Weights of a small transformer language model.
Size: 14 layers, width 640, 10 heads of 64, MLP 1728 SwiGLU, vocabulary 8192, 79.9M parameters.
Training: a variant of Muon for these matrices, 903M tokens, 6887 steps.
MLP neurons of a small language model. Each row is named by its layer, matrix (gate and up: input weights) and neuron, and shows model dimensions 80-175. Each number is 500 + 50 x the weight over its row's rms, rounded and kept within 0 to 999. Numbers have three digits each. A neuron's up and down rows have the sign that makes its largest values positive.
A block is one neuron, or neurons of one layer that tend to fire together. After each block is what it responds to, as a language model described it from the Wikipedia text at the highest values.

L9.gate26:515591470501494524480451482526492491422400526549527479563536553617530440501492553514481490424554552512402486589515501568604540508564493479488540535530493567567468386466514462501469558598532498503433468438540468529491517418535457524479554429535526490494468546463411573520494490575522535575
L9.up26:514568544530523488437557451587503466476518510511552488522496590523547436429481537453505541482518526550529442546432495485525612548566481464628513540534544496500449536486554441534538451563526488505514459542572533590542461464602556553549458527459494536500452434460499416395559449437526601579
L9.gate159:464521478481512473511547539587449478491549485574600538506545511424591536512471421513435468502484479507439456529624538438511466558479427534537501550510442484468466457418574479515473494459515534528602517506450519563553510505524477494512530483546443416553518496383389492539457513564478556450
L9.up159:457418470520525540470528541541531547523469436403499514467518589521491494465478523506513521410513480426605514487489534503626517464506493439567501477511578587538496503435539416565430431479419549467495532526494450480444503495528519467532564509551483476549495510543552424516473522571505580492
L9.gate343:490641541453608504559437521448496572421447491557494470463531478470533541582465384512497510491473491551467409519487479458502465360514485577443576564592478568453511437388464542479549528576564557591464510506376458425436551520451507576447417547539518501441510488505533485535457517467507421520
L9.up343:541539508449411426475442518520526474537496544498523529523507502463488493423526415401465476372540507397451507491475496508622521358505559525521472456425491499571417510523533566569441449629533520543488504524525471545522513425400497501550510463466580467479553475434564518463567523578566614551
L9.gate345:500547494488459492421476486446465528494487518504604560528555463538455510546503439499472447453453550491486553479562564548533451499528479485517469449456544619502463477577499507629473468475528460428466497570511414580528476569439466480587480470507462419597526479513603567521510445602527478416
L9.up345:487462364472461585491465443553634573550563509470477471387579591560415495462539533534504482471573469612422496575524586519506515468418419435491432552532488533559517512430451457531536443546435423484573570519540532477501554501550556522476508545491503363504423583465523464539490547448392527612
L9.gate350:399498479455550552460505450481445546506551526408503508568491510554523550539525517535548424451473469521529504581581535419461502509473567538640530490497480534435427539495478471503536443502495462550395503463488402505454500528537436460511469586515546506522430546557541530492413409435428549496
L9.up350:458572463502522523491532524568499491466458528490526460515582501512535576523523511445533440436491460536594464494425441491569462488531488485614486490552477508476529507578480450464496550478443449521530550509514540457498480462577416498591515515543410478470391496523559542480484493389463505447
L9.gate355:579540512442581539543524445505502562568519437560382446434606551426518470521493420490633524563533497515555545523477414556456514493407509501477475477442467547469591513449600473457524528452518447536498561545552418542559473445503575396520471510438624514527604519514483450448482440503455447434
L9.up355:500501430491593483511443440597397544525456529549570508457503523439554545454516418538508453508456451465438501473567509447501447451495444452507512501588507582484413502497525492480524495504473448478591499499451455514462462534463515506501436507448481600523528525471471482467346507524530511447
L9.gate512:449474524452554473415472532555549587476482469609513450449465550432465527438490457511553472483416563510524480543464474515526435505456549489492557405475586501564491481434473458490540385493492467476514469461568512491551545494497570590481486514563481595504503453491486474573478427508534487447
L9.up512:561386448481525417429511505529495568466455511577603450426531501392529483400483468480544450472508457459434506536508491463486420603477499514514483532486493444547566435384466518507500433562413444511550505474538482435535585467549479524380566523621493572502509422432470469554477538475449464451
L9.gate625:508469441371525521429481562473498479560541566494515491496448453497474576497497493536509478464487494466453430601551450523586581518478406482519475473458457545474599479480519456572460503390520558543486566497454490557547495445484601504430495513579559486541520438574413482460474582480509499531
L9.up625:524460466508529498600472600512459487655528514489538424584459497491546500533488411595497477404463502452523439510489523486527439430489445605490479574499551492481630483546545588547563474392490491528538578498519567511414571577514551442461506545489561567555432520486416446497491531452522545547
L9.gate920:520541513475496565478563456495494512498549336440589556468514505512473524482534578471523552487517468518470493403545462442446467493543520415484468560595540470586518543562562472524499496509438549504482499488426506540505478524501573529563481485544485519529592543526578559418543512513461482463
L9.up920:521483519494521488561455431511475485552475417517561508395551369546439487506453502432443634484511557469573471490542436577475481551496483405469481434598494443556555560573439588478536467504544527524585518522467555598442484513551538516464490502532506507482506511514467559542641528441452490466
L9.gate1042:537473524504615524430536513508422471599515464500609457597503445469501435529463470545459535466530499563499418453531500553531489420450467501558485530470490542521522553582570483465487490491473466487603526417627519491531505488525505528549504518459527413463536543505512374476532476455484560429
L9.up1042:544549523564444460497443387522511505519574477474644467532421472468481533508479498458603523587420480474427496514465409551485531459520474605437421491603536494514495551450508571436387460506559432519431559606584525491545507511522472416578489525469401536454456440499452595447518480580501494536
L9.gate1070:522510452512559513495521504512522481629451581580427584466518458539531440453493447573418473574442513461434486468582571557492571437492545569565605528597490448500508597404456491563549475516523515527537476453441566471459516593470562408440415433497531510620510472532596500570439483489504569573
L9.up1070:535546487519460538561545504614575628491515524542501423519641468506558555533562520506502509547534514457439495489447601463475513454486571434523471437621568550567512440381476490492415517447534353525490586422536482662534563538548491425474460515474556479477556412517451516553465484480549566486
L9.gate1082:507570548544510543529596455523484459499537464482396452501427452470457523530492464450541457555585495601475456505486517446557570345478528463621454480556563594457465422509570539529501528466509496494423494330519513460379594502415526577474474466554505621545566472469442515476535582525582512478
L9.up1082:488522518533472375492543418506370564592528409553452616552502551477470597494498443443540452570539518572471462578569449433509387433574528423477448461508565441484474492498569520476550504485517401458474562467523537426524612479449424540513491538499541501552565462521494526493499475489532558478
L9.gate1344:481464500546517536478487434628404552555469428526509440491593579545513567558456458508556464475557546552382627488442431551539577545494508487616471475567499509514493447463592485494460471544503580551549550464411555512462457445548502495575518479544509464539522536553517577509488493510486600560
L9.up1344:492427507576644501565558543417461552436531508483531548520566486453474359525510469369424480454498517578493539509499589449585501487546452466471544601510395543420529584431571605469427496517360488504514550520410548453514504539573512583404471526468617557500486466506602498516441508421563439524
L9.gate1501:539513516462564583418523514516505520509493461562518456481508474465550432454461502553509514471488458373485524513618514459555493525484475452545572496469561511479434497462461464596502525481418534498555431458512513510502462502501510533576526589520583511475476521492535513482573491463577492529
L9.up1501:525477607478454471394545512551452471521440613527531550552504538418572562462467515547545517453576531515438575496527499575430454447510587547550523491562497450495415503529554562543410534529491496461478394408555568494454458480448521505526485565530461474464536523538499539466578421431471472490
L9.gate1511:555449437530454577537501523578436495618544440540549520488464585496490432529577571485553510559565460458462444438484557553570450467450521416459540538497413471538569584416534546556559512583431460473613489497486494521544495489453635509430487586467520478582544576485442397507523568485542543489
L9.up1511:488496517484496468549446490489425561517478495478526429519558425448502501522450540451487469566563505379543501508527403506546539503488454516537391508462460479515520397480446443581435572432455482390559543493521582393550522356436472630544505455469468476540543459441471522534501550582570558466
L9.gate1537:468559519506492546536543475473571500527437464429542513472489543478446465407451494516553471480533442433445531537440481485501537466473468399500463490475515468555538470537521472549531552579484525467434546555446500432499498524566378465529513574529476519499512369468465522558526560461541632492
L9.up1537:468418480565462473555477600516502471521502533497539523548441453460520543522506498546548498555522462521398499584578579456454452474507463550493525476498551464524457425523511477524487464564488416427480539435471531446615564425487573447547482449493516437532461436472515495449393506534510537494
The word "at"

L3.gate387:500459495512509467423512448531571550426473497555490453435462522476570514473514518572459483467480469537526553459448545471540515605455541566429463500526403514483502484541606507525531574502406495567597503472613587496515431483456570483435448521461512581518415533484529524469470513482519483403
L3.up387:484500381541534462538605487553520523452497420520442470495410455449468551464423458526452492459561555483528514472452579510504527577466569602557553504541462575518511498557574525537565563530459453574570529530526562580396517474389512481525488642554492577621439515533525576461466560492426535442
Infobox field colons and word-piece endings

L10.gate465:480471544628530508535448538473493512434520418622504428466558315460455488554535529494604461373446434530437461534347473425518592468515451503554496471470519423514552519493467521445490526499511468453415497451538566477594532500454457513505445472510558475536493503382522464517418478472480604526
L10.up465:506456516569487585586540466506448514496449452524427457509497440443474481571582541494519494451565466592403466538442444429536463549574473485523521361544517503471419573409465500572495518483529531524464499493490543529494511477478480546472434470527515506450572503420480511515512382435511539489
L10.gate701:468508478490535519500486447473498533512487557479556562511482478538563549441494586525471513409542536513529478420476509462386582443539589397544547477574524501492492481373502498525476512435529436443566477554388390532526558540496533452473510515467488511358564512496553510450513441460522506424
L10.up701:581474428499506555416448502537505484500538460502471482509519485428508480564493441506503505435447489478514537442397505385503403503461529521546423535529538498498519462467566641510492480481518507420443613460510433520583458465489562467524471447412526516543444591527454441495432480475426492457
L10.gate1221:546433544543480569505486483448457464510575584497485451511654464540529526504429549456578499440530516536517459417528502511495492510526588426465549539524554423455489473539501443562391449368537509545381494611504470466518504461415491506580503472378443454493533502440579487496581491509413543501
L10.up1221:496416521584471404551454473477427519436525486541577502562600493450493580562445433548522546478514456500427492439486437361522488533492496414539593549527579449501580519501503478514450434547499527566538528509495475470430663587493462496516511495517473428428505448377429514503448499531522450561
L10.gate1452:501461349561507503429484537412524437435389509515522520550552472446424502548462483540462454495430559456507425387519466480492580520503524467547586439525494478496571452514476474467472416449489535541554452565524543450451529428403504430421501461427472482442547548518482419525531489426454537574
L10.up1452:494455403593455508520511484433620474417509480545547442498569567506468547509491484474494574464471525490530491410545530437525529558510447437559447513522482485528580515462447597443538518495511519481530503470506505429514535570462438433521444473506501486434537518571559450476517514522488479550
Romance-language word pieces

L10.gate214:469532541469489459421472526514522467504481497569495483546438494502463534573501538490527542417492513524537456567545538512470539433421474479480471550541529470480471489403477545519536562427568592506508571506497482565359605513605457494416624498537556428570465565492543501520511537522499535486
L10.up214:549510427470518474427437532514584540552446513478524527554498605451596609396480513525565456411467420512459553519575464478464541513501489584523463471489540469463579462469488486556458418510483555450492534496473595613464443540593437518506498510527499476543476497522476478503483513542540545473
L10.gate222:440483519508445565524530534497468513569508505577489383456581567482537549453458552519456541585517578444458435496508523529507477482527502492479485464473513427498448537478530435490492485427510506514547391460433434552512514475463538581474451461429593561547636493513555487494539459470402487480
L10.up222:413442518496524470448458521472586534499440414480570485501528459519417509502443461481530632466518501519484417468560573509423524506568557492500542604536608458488509512596458336502572505514410474495454527438454490531580436461459504499563502467520535390530487499579544528502465503515462552589
L10.gate730:477484512537516522490486506443618535487477467517416543514452511477448595517506496542495449566492481406500535443422517466498485416511518474464545481509534546440547497479590466482480485535452475428539611405493526521516533474489432576489487487575543438543620468360502497456530497501435471534
L10.up730:390445564548510517519485424489436502505422556496398414527476520422373441601599505516591447577487484432500407447541465464517387543429516526502453515462475479524561478485462543444477417513579557541492518493562431538472442542459536519576491524494487481512608544492600475497472484502497466463
L10.gate1655:485585471526487560566464491409535551559516513505510491475395395441531399548478504532502480398457458539473514533485466505532494553481447531611600525540499506399534517535509450553456418485547583556507507512449423539546558503495585490494446515504451590440556516472468535504379508541479561447
L10.up1655:477537540512534569503525527495525504534505523577532521521376504551459504483524488500509491472505465414473524441506509467550509571509450490504571494445499425508555487442442545383503458519568542518505525463519441455482475566443560357575536522452456577536534428456473491536433588457427539483
Digits inside numbers

L10.gate63:540474506585493379499534482510508487563555495441491410473529417437501534492439549558461425488536457495454498505570465481437523527469534521413455439475558542574471446530577446511461493446434402488512463553529465464539463467380548531520525534441475497484653427484506508445563458543472392553
L10.up63:550463518539560526571500491497490566532460514444601521534452529433491536556472480583458527535488490504509456433449529560570579478496508433476453531500531483485441495496526548589527527441422507425533531486462381543455522502447506551495515571491568467409479452547500471456539585415531454439
L10.gate698:561495477551497526518455474456515529529461467582522488513508496455563491529476484464499426469497487446501525516491469459538585530474510456476517474464497470520636489501494435489533429423583511434522428445600432326501457411504535492527454488517571542572558487395531492529545482500442424526
L10.up698:491533488551500468491501463430409457555494494458538549447493544475438428558553592515493449478503536490544441533553455453501496415471486548503606521514485498466502560451541484526382645458560492459512511476595495480458579498550537484540586586587497417592576438492531412559535457457490523517
L10.gate1277:527452570423488483485476529524577516462500509507469501561475442446388488496557535569493533420444491589475546479524512439561561544477423556548492562594562501525503458456507476551544498525506493528519494577576391435383516496536530538528557499621565528497483466419486511462465515456566493498
L10.up1277:426512458505417460459460482457350486485569544471547510343545542450460456471495496553486530492543458488506521594591537512531487492526465568523522567539485473534522492500508537574479463510434476421512463598564503586502475608542485593493530385526480472556497444531472518547465586576526389378
L10.gate1417:554525503511466561512420392502472443565486615500451477507580592442444446572495474490528534524519422521538476569548446473543562382529564456483443469589493499494498466437562572557579463488554588461524497505487500507453537469415465563587492493434509579517514447516508490504468420539509526562
L10.up1417:546496513502522439538534483521615559469539540458568497534432491451437533421528534537525520457542491553458451455488436432548451504612503510363567475502499530486502539428591494588520528479523457503557574467451490529428589428504504460486498532525466506482500490516510480514510499499591408536
Locative preposition at/on

L9.gate17:527447454524529447539459512511577445416538479496495506589504375494497537636493388469538650524471478588580463556573456535528437506570504592489518602526529466431462468467443445490459451432538546528442551427521452513545514489470467428576494505532495569575507566495466455512555479595569548467
L9.up17:580519473538517458467472467507500384490512440652463525513509560534428493546470553499431525452474452483482425519508521409528473453574485449535532505599476488507463500501555437468453511461548544576486478504517538527537518532619448439520432474472467460553445444441524469542510502491562488513
L9.gate365:588498585443522467510472535460472487535457555491494455464474483548433559557402465523543480554524465504467503478582550553490488460487419417587557526496504471410439499515536463556568443522461421436514444496481566548468543523406462456504488464465380449464652513536534473519567540476471465472
L9.up365:532483499641495525543478587506469524459511528520474483519529537542510547401457405501492562589562505525448405531540446510532509548590576480472597465467451522505552569525537482626491393587474597512521501627555439473471564524437510564479499559571503483517577531512540434479437454573517466567
L9.gate385:560462581443429543503526436587517510561481503548604601542519556482391520480494511469576564389512514587535508482556547442590525402464554481474548558506503514483550473519544497501478563626471426516377552539510362557529517515523488545436492481575457562488511529537448519555476526475535505507
L9.up385:542541531473455481551509513471443535375519556498502439447467558559554489671416586557530562511434426457502340446579514583571516510520522467461540517510490476437509523438488517587502556480549528477489521446443448535529435520558531570433513486521475415564564476600412503518476456437543483517
L9.gate671:471468604441502544586517554476548463416571462540473398459503541515403497562500402486431565416476401449484549501609536454472455528465538487543473572492547462384488487432498558551502545474575477520485548503553502502503460383425512533417544466512488553536511487459528513504515517562430430445
L9.up671:469443553426414569526533480516471500436570439628407371502504500509433457678435432439565496466547479538442496495578545419529596525555545536518464499436516418497546441457445486505469548402474497481502571522529545548551435413450530547509555495427409509477425464527474418486501493542518511446
L9.gate738:564500448520526476507530541578501397423582532506565469453504489484472523640539486495492566508555474582566465486458537517491499540479507563492410500498454547477477512581511452516468461466466492393469500587568501524509535492592485567517464410559545513530472390415449511489563469445524507525
L9.up738:545418384455562480505504358438491518533584517513557458456538541596489517541517552471483599529453548501607501480430516565489476482460462515673553494509510591590480456475513479626460538585569516560437589614560480495505460383488473454531478466563548436497510519421448465451504542474525492471
L9.gate857:478401496443455567471432460385449456471450559427530507557442544519558457562427602489475587432522446607488477462482447459572548488501516463519515454457555490445495425415527510477527479537500530569490518528586457458454524494447612470483389542495490508445535451490525574578550455404528582630
L9.up857:493416515465494457539437546486420441543387540547550431504500572451493526507436486494564542467575475523431503442543432563491500496442534527527509458480521450502485561412499468412633456536472399447545516444431563487533523505462623550458349506471535476460581421484450621503456461539492402431
L9.gate910:411488521531483534418531479447579570504469547520467466517559539493487500518659470455419557460432504440472451474525487473520499488459490519551418543513535504543502437523403536499543556511425478511480466436513552493523455516520485526395552486521445509532504528420437556553579473491414543495
L9.up910:516479553563417481444466428436536560574502470577595459508627567527536498539509520497499474510453521515427531417493528492568531557461517459457538470441506617553471499463511621487565458424466442474482465544560580464442483529601527511387484541464555457489570600490491537576548550487510483515
L9.gate932:548447467495435522455535552441528524467459476617475444516507462556439419527548532517542496499526488577449547434503451481579493505526517471478428396515537438457521543439453463410529565508581508462514605454540530397522647561455509491500434511521455444502479542571517476463515429487487624480
L9.up932:509492566473473514533478448555511520542508500481526514522515495516451464550499483525621531545522344591472492483524471551505448445589337440511523491477569425528485521421524548570532558545432377583455610490582631595522576482458520495441502408498491405384471584461443542498508455493516482483
L9.gate993:470565505510519450517462521516560583568405405535612390525522581517499437554517526433420557405538420514405575522492475519525548474486515347519444469516526569470527523519427560524582467556452544445589497457503443527500598502530461479520485526618495468466578559463453465381508476444499476533
L9.up993:548600549582519373518477470474539551532476497507532506565493556509499532582491542427495487552574514502472587543436513566441481683506502412514543543598425491513438579562439568545453508589569459540462489559557451454468526522546431503422450549552484526495440586415458469471539493490529530557
L9.gate1107:507533554471496410597500511534627504485548448583556515436518485536526544564507597525494472445475523591477505444446598497547527548483543544550562485437460456391507539415419519545583474486550490511535490585533517569398515551441432384545431472517469456556549541474520512420495518419478524539
L9.up1107:500639468523513504511444446486519516489589510437475400494569551487457511443537507482551451544476437453496455494558591564475477568541465408550578577507468581439630453435487503470523476557488540521441478546493495485517487567488458446536471501511522470541555395531548492472552472505524509370
L9.gate1311:469402573542504522540485534539535507470479564563487466632514599560485552495526420461567495474592519459562569481536508466604463504457625500464548449477523580369576545487462520516320480483466490569537568523484535540586535391395533554455562552508461531580424467500541460587528532487554479495
L9.up1311:469436513500512344481558523519556439465446426454519419588546534596425487592462478430641502403495461524433465538498588511534549569467492480471513495460562483553496474536547576462481408527451364409494448606599427504541594489449513520451508530508484474494472551597558404525496520569569530547
L9.gate1323:467506514475491499479492517464409481565575449513515550480568462489533474455437494482580421386445475419460486505527421519486573413446493431513524549611559525377589390507523488407477477452427534488500546574513471441458514527460404496496447523508557503502513551465469490479526546498508572536
L9.up1323:414543502429494569383606439553513448540462531474503470495466553507512486473434496481525542473501503511402514441422494511383549594470617427535598471452472488528566519554507485570510461547583447476573480523456490483474618535461463491442389507452519454503535497580531479597605599521560536563
L9.gate1509:527488491572599462523570549492576390530498576427538479535568455485432550508450465416530485533496388473426521503451493467535573487513503491507526492504445393530530478540447505476603578529447362435522514515479466500493514508484558506545431522439481472466631460610533475476512488515482518500
L9.up1509:504467461497537477508394443525486578552507459488469473500469525531569404497428516558617510505490503517442418545529392432581590586525520411522564521468569498529465521509538470448559486520486463494565468563548521518396524575553523480454527495489498418377595537537467532500478550493498461582
L9.gate1598:421509521417527439570539537442438476423522485460501374485542552535395601432481552491587494470477518540516516468559499468529557559475590459480476560444574492510559475500513477607472418468407517508513541576474450469455558457466494554494450453538518472550537446505527466497504462548516507577
L9.up1598:466475504514441469493463532454492454388482467535459477543438519564419457475515453530529515479542549570557527546522467593477562506590478464526570610431562510479475485479448447536548490482502385565543566627526512479534517454515547539567498462439429475452531573509411452550529439497610515560
L9.gate1642:462537500456411478456538513530485424448533525497452470503541460550516526561435485457490449450454480451451526444448401488470582504511482514574505466529619600490601468504512480477564514413522502484534570512574524485448466492541512420528489473506438476457454594544507458527542510456462553502
L9.up1642:513458497520446568534556482402506512491465483556504450529550426472471408517458505499462440479495471465462576480453524490474584533458468494551468418537526551455528459500525491547515485474476411509561504458531514513449536550496581493549542451409475436449487575490597546452587553426422473494
L9.gate1697:460499522554546505484448571522484503467473535512540485514498455544464559503463494563456466527498446589476559486460552488543521522471613439484426534544477447378486536519555619464441489502435534461459467633484376474449511520413507581423545545509430511493408489534491399489510425498556536590
L9.up1697:509472483554500475526444536428455443450471443456413390482470513529448558497589539625483421463561559568486507517441506577489484556549497459501538498549415538413536527537469567477468466534523475390537543494519471473502489415454596422468505559485466542571462514471400393472442440537580559549
Before foreign proper names

L9.gate102:422480461557411504455538489503450504560514456455518551506474476446544507472530437494526562437601499509557558527418502563543574421501503453484542483526534545436454532556576492506435524480571531515532522347648500469505419447539530546427492535399536543456424573499457518501484545512551528441
L9.up102:509403551536479436528527450528445528426581531432525569624470508545442480458523511558478490501550528563599473475500500460539578454541440485491552564524404501511547452573479548417452531471543514400578452507519614583467536497588440517511497537410472459518505515514568453567566572372537520394
L9.gate335:432503517452455506566451503374514443402566491456524499466455452497459560518523478531517655487530394577517462476605512477465500480410566614525541479429510516441528541466491451496547521502502507439517516599575496515473537526504491580503423474430379425536412502425561524579622535569558561470
L9.up335:395555430493499450562571498417526546541460480455433558521450526406557476485540468540472471383507453439519464514431502546505511505559442486479509562511448482492521471582467482455441442490575519516486502438576497542496497502550459525493478437432544492410435509518463572465479501451524499492
L9.gate366:515478465513533467555529452559432561515545499486456493548556554546487547611495515496550431526540477500396568457530506355502577563496433507496571406520612556546462536485472542511543517543461513489445482500505451526548573555506538547524531461527504543565477509537596480464552420520445535501
L9.up366:522501567434472553547471503558503507430540468391433456508589444539378532559502494566539566527528479588475601438495535430544580574375420467479531407448481496546572488478511631611450524538453456491494464472467455489498474568483522596560530439541471472500461618518547434514583435484498508498
L9.gate407:471514526515475533423471463431459519540529535466440480586513498454526518510491503471526530480580577611465492495559497603491492478529531453577465523522621554417588552490522489557533479527507572510470473509489456513490493530454512454478469488518523410504428470517485488455489511456450578543
L9.up407:444504560530529509507530457498489464550496436490471521506474542523506463585551476509398497515444428554458512577472460467490493422457504495404522562419468549468538544564476512449480514529473520582496495557500546460463441544574489434492505437524516455441527450475516585548517486492564595467
L9.gate429:497513577443543448541437469460565448440539476531487522518422569576517537522557465517462523558457480477532559488517540530387630501446528511486560495453546555558520526568464538536472473604422572475508561472519528602510559452552512575500412532549530503489520528485568466496546385489443449453
L9.up429:512580568428513381489516612430430554435496463481504514491553481502565545466472530475513519436550481552452459423468555382529499488513460550584542476620574513520568555503554521578520486424522476494597504508550486511434545572486495489485420481490428413489494506466556500531541463437420479492
L9.gate580:520536549498534486556457535481488584566383524446576488500464434414516455486491484616537478470493472427514450445518509493465521530450562439511601579516521543448399537540514493461465444470559543444568550480528502549555547482487433569499513501472580466453481426490496429532480449575410512571
L9.up580:541521477504441420446493556472522474623444532466495574458464465530653510462510443495574509491610468477501456492453488443412521439550462503492518509574540513482546526506471444490531507460585475541457474474458440557584455465466475527526504474472494466479473524445546444507462449458478483498
L9.gate615:463487520489490483509498473531438555545571517448537488482471486411479522498521503549524432577543588490420513454474499404507477436491554506494602572506496435479533612598493450489410488528491516534448551553505478495535501624444446497414531535495577454510541420500572465559492552392515522538
L9.up615:480494426392444479519468454562519462487526424486512508558478498530429495501546370530543505530401492543516385447490490565511577464493534482475514459495472553513429368580539536469438558555559497421446461513497495563530537513533605468491510511597416460477449459556492545474568441418377438533
L9.gate902:387481589536545447483445513518535513483452581483422502459553443493478549418562434575553354430527414510586486536508446546524526471424550451535428478486509557481456572445454414513450461512459508421453553513473553563561493514501408423529483649419484551510557508446474471493429493413452536540
L9.up902:469576439463540461420513449542587603567541498546533552472552468493467452514509491456538512583574489520471392501585454564637483456527437505487554529495495490485547439408485512460433563543479485477470512545466498528461481475519572553556504480533462468495483539369589497487513521440629574497
L9.gate1043:468560547522385465524426473518503442445496543417451483551457582542513527455566469449497571478587459515494498441545483510537459498434508468481428393523574534565456476379542484565497514462519529565465422489549473538563492578512508436562471458523470501459504567530574496496476507522575530402
L9.up1043:543485518453512549465481425496467515437540582492566490388525444525536501489504522469566462428457569496536551420429544502589438435500472592413487518494437487505516493523497552463521558526517546519457523448520570441452516424647398519486411523458498537370443527611507501543511564527472544577
L9.gate1100:452572502529427485595513422503497485507453461429514489547520567567536595503376441520563598407585604465510449468532462473574476546440418529511530431513529638516554505483433483531420602495497570450489512424437489495510528489493513611552441523423507444514454524539481468504448567551498535514
L9.up1100:514600489557497484514483501556570489439589524487455487514535562573534527487437476478451520450493560383515481517541500589604417564494466440471529479585502478500438468504524426522529439568498564534538483473477416504486471486486525573543450476579448538510510570486507430431557527534617500432
L9.gate1261:457548539508547434497506464490513432465464436418461492485541480505456474491498508522468517520521476486542526560476371539599573499521501509531456531540487495420579555495525461501522457482474514514510497542536581482466550446561491611421565536594507472570596490532330580539455540473509557523
L9.up1261:476475488413470430515480597471520487519503589538550483538514415410547582477480520474501463451488510390537445428431506508563486553520493577549511419456514502571512539500530514394494496526469645573490457468505537559455496481504480524603386506557461451457521362524424531490467493545485483530
L9.gate1282:473509553574468564370498492455442435543484416450474382575482511459491464422507429490579531519532377509605593448526449488487452565449544542441527501559462506487508604442567544479547436558489527531556448459535407539461486456569510516479432572547393540414539602467484509478489470486467461452
L9.up1282:406480503511372543520446500552496483462485521436500525396526453486541607497443451531460426439466511440542498391550523568506435528446495565496559514517536522500558520598558451472440513527479481515480546476461536462466473484407502520505483481417528490585490500511524496525508487518494451508
L9.gate1307:403429572526470436494510521529509572523500483422468562579422597515454532522509469430483549493513486501515475477478437512520484502606494484530528474538528551555547422475431534422487477529565573538474484516592426502459562513482507522491522434537530454481487480545524548450555399416544480433
L9.up1307:487534547495566509570502511566481554545497499520440492516472458517484456547486514542498490502540543532506567424494500597513491562503462412473474509497522547562545585470503578538516455452540482504423483493501545461520493517509541535407534459406587370447486514460500557510541541507513397385
L9.gate1373:469469535472474472519501488446439476411493370452460508536498508410489471556509524547515559462429546477524420511488435541477479506524525505439517537430491472446499506409531486611447458578562519573511555543548500520489514616435505493537454528539501495500463534533470502424490546489450519441
L9.up1373:604530531494514518516463507493449488525424433470484403537514569510434525492452594479568510506425455430521437417591537507492611457473558493501506526430493513463433552594501478531458574504484433405477495543512497576614558459517486439559568505567597490600462460509551436483512633574534514537
L9.gate1418:521482613557515501446480532434567485508522561513393537506490562493521536466528526559501501576471460585507624568583527543434421394417499450439556530424549506526467464543592441580563471573555509485522475453500653482548465565492479501508465490543544636461490511504514438642558523462451535486
L9.up1418:553487511466459504548493547480548579432384438562579521610469531423465546368554457493459462522556536458599541510511472430469506328494484468480468448532557630524519425450507589494498625522436475542540525504513561473596598488593545434451439505498461412506518539509494456500630570462537445507
L9.gate1492:383548495421484554512493482505547454462473524369499545510511577335491576472420543499465540501536472500466514474527458372552558565524529475539542615490455540420465482467500579389489490501445535499568539499507478498547560430478511552468471562430399537476546480504476486462530463602509518519
L9.up1492:414476544448455408527445479488419528520502556478448440514538505472555526418500525533584500420510435588511430520496447566565508444449527473546474560575499473491468549474486519521514556517563458448537539408555461541497457460526438505468466473439548506502452555470462490522500428497538482507
Digits in tabular numbers

L3.gate1028:598451456472532460464510457415467467535484509570591450555500435474554451498434503423551519414458537501481515536529455503432552480469490487453599468490409501616499466422369502537476574543541415530578525487572499588486529538501436487604435505492493510397497509471530548490529398439526476493
L3.up1028:477490531520393492504482412576549427489494467494500417532543493470492595393501485491460457513446525541492524466457515527511465496501421540495453576526470507528475545441572539516439506533555595484498533517484539507551461484418534567361506629549495481560466556433557460527463487469461578506
Temporal/locative prepositions